Part of a small language model's weights: width 512, 4 heads of 128.
MLP neurons of a small language model. Each row is named by its layer, matrix (down: output weights) and neuron, and shows model dimensions 96-351. Each number is 500 + 50 x the weight over its row's rms, rounded and kept within 0 to 999. Numbers have three digits each. A neuron's up and down rows have the sign that makes its largest values positive.
After each neuron's rows, "fires before" lists the tokens most often just after its 100 highest values on Wikipedia text that the model never trained on. A number after a token or word is its count.

L9.down558:570444563580458468550502451547617507533466505588503564501548525486551483419554441502510520444449523486508571519464518389446540485477508413522550482478409521491524493492468543519576514438517465487491536509510457427441599471443573562533484509513489519548495510444525447476578496521437510520441486457511419461517438527417496540453377572477478521400487344500487418439602498491454498504475499480609487473490409584468512477554437508666500479539591496428559365458430496472519501485483451604476481515468573451430486540508486516437466541443566527484533550461516444455437454506532549531515564524493484537546444453533459579532488479482575537529468568532508551521488527524459503551570582583465497472530543515522546521492541490438444519446485549497547510472411529456425514416625497
fires before: "| " 78

L11.down798:556495524541498480482499478499509555553485494620533491476487476525474556456525488526414434489411599426376544451443480453440473494443541584452418538493440481528490554494466422480392475489483485490527450542566522419443520519488439517445448509546481530485497408525465513486551384507493492552505503500479516345472441494566444508521475499469393473542545467471629555522430486521457474530452551442500526537586471487488508483529399398443466401473538461508558563537478507522497500423425544461557414555535558510457584532472472454508522465605452537503570524516432462518491561484453543498496501487559462482504542534523531614437528409529525499512499470466533516527535434547488521557465486381509530503500401451531465502456546408421444531459376453446619536567604567465407308483503415
fires before: "4" 23, "3" 21, "5" 9

L11.down947:554527591533433506543483415492635493498500520514486473593484540545509453619440430462481559431489487530474484531494368515505399516527579514482440415500513574465516537468409539498451451494492483512485452515518537513550556544541530396473620501573527497471570528501543465393522572505589492538559465621444462472484509448483533575531448469549499498395462589463486523476462529477483573487518461574452502594411518494554444521469459422506559507553505458473556567510482564442461461402542548503570521527474477463620427547434414523486506464495503417486465560400573584540513441532459478553513543502493448461576522512502442508495480495494452515496477481507607563449530531457439499524502464414525564529530434520498404455543477444525501427491502417540487466490518513482442530498435526
fires before: "\n\n" 40, " The" 9, " Their" 4

L11.down1260:612533518638553382438462387530572573456455436506509529395582459468426425517510471538565493469613539426486472485426460547490444499509576415455454520532489384502524593532602494568393411470613554491504574462468472502446520443443513604473428601478611508534486413500477552445508559532444544534429544500428423502475551461581459516480490540549544470490488475460544500453589494539524544543429482556470552524552479457511512461464429601421506559541508523559418485563482571501567514499495463494526488486477491447567575523518508564463567455525461470518542524559518515416571487529471512531495429482441484484504515492454527509478420436446561478448456442496574441499613488559467564536492463510522471449381455557490506461542544590522480408581456506500452503474556500558498551544558440
fires before: " |" 21, "1" 16, " | The" 6, " | K" 5, " | L" 4

L5.down179:540442492507532421446456541621502624441519420538485449514530534468448513531576554465485449364480551500463385530479475470558474526530482567493479467444540426598474603467521512588497491487369545438472502521395550442508534435504523470510540473560440622485521498515528526479468437396505508446522482583545486510464556474568471498445564550544540521530536527477504491517446559543563518513510457431442454460478456468489472539457421417487515558522523470540432578459519481500464547496514470542514513556556470563462500424477470476514505485543419475553556469543453537420413532500447514472473492452522473556533577544566555421465507540544550522469466544411473474500505504545518437451428523534441620502439516529478494568433522576511507566495555559474485523529530471575487483455521502
fires before: "\n" 40, "\n\n" 8, "==" 7

L11.down472:469524563571449506476578628431485524510599528458546501574482603462477539558526567530436474464563551493528510535489487530490497542565455461450534473461534463491538579426508524529480428534542486473461483552554536503565485541548451513553514546511546536573465584528519488521537521553592454575489560505542533410624482541465516426511530451501555525502499460508555471526380487568504503458538503456517529517464522413530471430517420486454463492505546552479581543398399530534439439527503458547479547552542580497554512495510522407437494482445466592425584543560553480510489472469548509482549496557541494513549483429502501493555538501431479468490511533389444499409428599489596548448450498520435483558455498488527442476539508498477471457465433469552512453525550485496517531487561495
fires before: ")" 34, ")," 15, ")." 7, ") and" 5

L11.down475:440505493595472508533393475561451505440583562464382484511580508538473485502492450387492500447505423628502521553345468507533441445437580501518561517497505492506520519484524516460493493516548462399482561515572527503567492475478520496550583542617392479438548507492523459476461554465494492482649455482558519539515484507500475543535474492503551419489463508469398531425514443564533453527465492466516605496512501489435525537505543488514661488512486472566480406386495434495492431562516486507506498579552491505529399491522536503539456459529429530539587524464501514493514534488513477628472369524535423590561508485557434464548449466503533519473444494545456430435515610510459542486480489517536485537531539499494508463504403498449504521544586459553570475508495497474561511430503559
fires before: "\n\n" 42, "ome" 4, "mathbf{" 4

L6.down4:452524473530574488464434493533481527495470499560628440457486476406461528529530416468427510481506463468476480505473570492538457543405520491552542416516513465513384497525543563501496411435626493528504427467550535444421489494585546540378478562403458557495494580515462471541511533447497585514565559463507468492507496475416524563454466481504470619416535476390560431407531486514511500546457428565547524452498482507400405528447479524573467487512497473498514448486473491485468482479459487546512490538503505520518498553468609534568507458422518494483485429485540517531524454503542608498505471588530520427553404524462472533537502476588641482531503551532518423455479505540491591544510478583519459539532527533493492487508466493542528457398435473506517503429466417536501524485411502
fires before: "| " 26, "|---|---|---|---|" 8, "|---|---|" 7, "|" 6, "Al" 4, "-" 4

L11.down542:544540481500567597442454430561436497397577557459434544567522438505609462462513562460500470501546495461485616459486583484506444479497443460502555502465494666480532523572513428482461476510520500573468500553490521493487439449446482486537494512428491485555508447433522463527475510513519580527547391469485421517613546561408465566565475494503518530502492439481490589540521423467522516519509555523502536526534465418530594561456510477424496500444389547441543462515508549547581496424506525438468526584547492560441469408505522545572521470439498456537501520497481515522516541460472560429440460453520466489472573585531534466472506533484592480420527501502554458467457421553512532447492515556471450535598457415482471508520488518479373483532464542499662541467441528544565511347587467
fires before: "\n" 50, "\n\n" 37

L3.down341:548573560538533403464503541548562479493484462433518466510489548506450524528511518492536517483474505472420497406614531435502488462450408597513487484437570526450509545516492507537542520516520492462449590549469498538421528511453470519493539495557556459541500463499439466542517535504474531514569532634549524473499465477498484519533482475402465519482564567400497471530613586469467525399458475559402451517541494504585556553578507519415425495458494524489493557434534493383380468502450479445518428535540541572553584459432460486352463534497558573486474542568464541531611515502449442412498491449546483459509501463439425519377383386541512511482526471467549518507461512429550446483631566583469447509591441612517497571465464463509574439502482546491491552510407559601474539450461450
fires before: "- " 49, "\n" 34, "\n\n" 5, "- Years: Team /" 4

L11.down69:497507537528533614479556475490432570537582424530483545471500486503506558541444417465485447492491520529547471428510501527486533454536433455521522494497483609462612512503425544496414597515441581493562584534466579496463538471503500408484482459551514515550511404425536517550534543395431570596413562456498558590520499440524511587436427584489490520534536411479509537492363486506484484456488513472474524582540563384467551471445438398553417493480520524555456607500521531473476477574493452537508465482546413471484453435448532519449479422582575531517489453491517468477497542508392438443467455480435485522514464501513517532524536397391531539516475490523512572363538501565442458355601509547540502573470594479465451590498481452430541504539401447521464433434494547537550478568545449
fires before: " |" 31, " | L" 9, " | K" 8, " | T" 6, " | N" 5, " | M" 4

L11.down1303:492474546402473403645535510454490510537582450518476544444433560573544471461426430511470393534611457475444479439473443510573433440491453546442518448519492517484484448544517472518555465463495481550532495490386511532479513490564525574642539429531535573481504541468564553468503561439471417473440401528476516453419499459486492475506464606479565545501536529563474571472411514470467558491475526430561492572578510548543525548525541504491518465524546434477431501466526474503549508533582573566502450388472454466537501523488483505556568557502499565495452490565524362557478507590515527448397508512462436597509573557488572468496440457535506556529521585546548523535494517571487531467499509478523514583471495490473526491547361492496458491604407496520442615523587530571427490400459459
fires before: ")" 35, "." 19, ")," 10, ")." 8, "–" 5, ", " 4

L11.down388:461569457499521513506446502482470548454484402535425419522563391590527600467542439488528551545506398463428541535481568515494473475519463651465538529480523478508581530490551458545459451515466517511513498484537482522492480436508542559533517530505579606495504486505535547486556563512486426463454554603579548410527487606468587522439560503478441502474520576507567396505451512541563457464494464500527431382334607509483455426477508540449527489456551444475465531436543497517473563411474488353473471529503500462507527486471479563490545456493526534492506533389520584493431457512510488474504506498486543520489422527418531441558537420504591510506544478513473605547497549520469393462535533480540587464525535543506549511529489498491473479527401522494468478479520412540496450450515494
fires before: "2" 35, "3" 20, "21" 5, "23" 4, "1" 4

L3.down1235:476556531552547524525482554534486506520528502437509499498494591598566474508415489445498500571507447516551463466493473495500505548514482484526555601454511502463522483417447552440532607481604471561461563467489556451467495540580465455476478441342489497481568602483424556459504480524445555508516496576508517445433432505558474588516434512485481476470489542610505435460483488470505553611589514521479495538558486436620465516446441409442456550568448486489502582458506568531478492424342504502438416412430518468530575391505512500504535544422518461500578451550447521483515423540544546412535527532528519464429531438516547580460504434522480449471517563371540581495586499589523453527446423498479542528473594445484528403511420481487486474494484469498445600538465489544457452526515572
fires before: "- " 44, ": " 6, "-" 5, "- Years: Team /" 4

L3.down1309:581459485404528472587505564463523472563548446535549532444443454566509445508446462526566500550551419503504505545490471506397491539406506447537645568479410514571389495506474457536488468589518536487530535539432428399521488458405466391541428541494458576558520501450512581420446533458510405605526511491509472522526439552536369521460455477501509506503461492478468566482544565511477512554548575530639547594461445529443567473435437443510476448521509557574523482415476559475531487509472531393454444473543603524505438528522477499514512515456434469551482538534493539509512525516516547529511627515482439501511518547496408372503459484445581554508536455606542431576510519518596576528499488523477586479527409551434499498529472557492421503509464483494520466474552382470473535465467508
fires before: "\n" 39, " % |" 12, " | S" 4

L6.down809:449542576584514578537506515450506528466537496563551436576422514430451553498562521454489485476446580461388442552468474459503517404475460461415425457534549426615476465511521565461508542580539356586584514541600464448488530532553535502542513494492387496610465481559423526482565478531543593495515531499433511471445465483521477554554522497523382478521448520561491447515558440577487574466525517470523541458560420534521508499429489579531480493513526498521497425464486400533521482480551566448492530515515513521515437544462454428489506687538465484490464522463472510513464512458447428462537511520512395582496502531444498545450498535511513507506548528508560534446477398479537517458510510535476544520501420612470531593510490509472433486551510418443543429509574606507517476465531477
fires before: ", " 43, "th" 8

L11.down391:520500528437546497393500482495470466513512471502486527487487496560492487533463477525483533529484479417518469541525507564492498470491447469526564520550502548558554524576410482509579525555496579566499453495529462476514475366543568504500424438447558480500525449531438474534498473460498450481527491555562520457591547475461496524455500476495461482531442562462489518554482474504496440526638460480520484426524461510470488515508501491522470462436619490577519543513517444515499458455546478602502537535479545473433502556486468557499478543445391483526491539408536456598433455566608533526430584391582558420472489510470557504452392607579599516434561484497516470454570553583479512502521472445517569460413550539571538456509537473521539525492522559411473530441438453478552554587520517
fires before: "}" 28, "})" 9, "} (" 6, " in" 6, "×" 5, "." 5

L9.down596:562429520559390472583499460553534531529437480471489582530504550442539533446482424522482471560536500456385448589453521503463404498434579579538475546501527459539491491523465488507485546490549561563481561540384555430498492552388485457429537459488436443437546455502495456503563474465524514462488529481465432506422456553368594589551505476549461452557484552485519551437405506475509413479480505500513586549549426583503510570451474514576541445549471515473568516469506472536514433460587498534520475521588465590520583544530557434547479418483534448493483476472461463531524419498506479551431519545589487480411539522577425507530440395465510484463487502465436469556522518503401494576495423452497487489502542489510489524491507481503516514456563441551501589525519528534547522437539502
fires before: "\n\n" 63, "\n" 15

L11.down1120:522533495515498534550526548384571508429437544441503551496464461541562495489491508523509489442512494501551515518526468524476478430543514439449549443516528542498580554467486489526504551479422582481473505472531543507533465509398490474463622401538479480600501396530569553432539483433456536472541535480489484469496533460476519457538544407487543528421521526466491442494561518505462569430478423525531417540478429506512465569517559742501582543503511480516530480546484527492433484546605494535473437580530556464596466458485576492468548610412536559452515453423466545478432512585552542493596483539528435507508532524468508503517522482512607466467483456491506559547599487434441519500428445524529492614580536457454455572575485451518470513500479467627477454406472469534420516532424523
fires before: "-" 30, "- S" 12, "- The" 8, "- W" 5, "- L" 4

L11.down1240:456504411419500480483556512425535515505518552435501426418495461499560621494482551418510487537462573558475515516526530476413430512580456429538484472523522518470620518447565513555518627560601437530485515440535458413495458481558387546432549492399473438515495427525463487409506441538499504504514477451468427477536493542452467477536482502502446453471512577533402493456524545497561533534491542557420469591372508454539475456557515415533415346525516506553551497550491530467474433609445500519484459463504474489441420568494429515528439482578467464497557559527634548505445543530567462465479533566577482549531491464455448521461485493495401446487542585478565481377474409515513458395498503511423527397591506525498507541472506529458520458498510523471480479464475468413490442486488527
fires before: ")." 39, "." 15, ") and" 5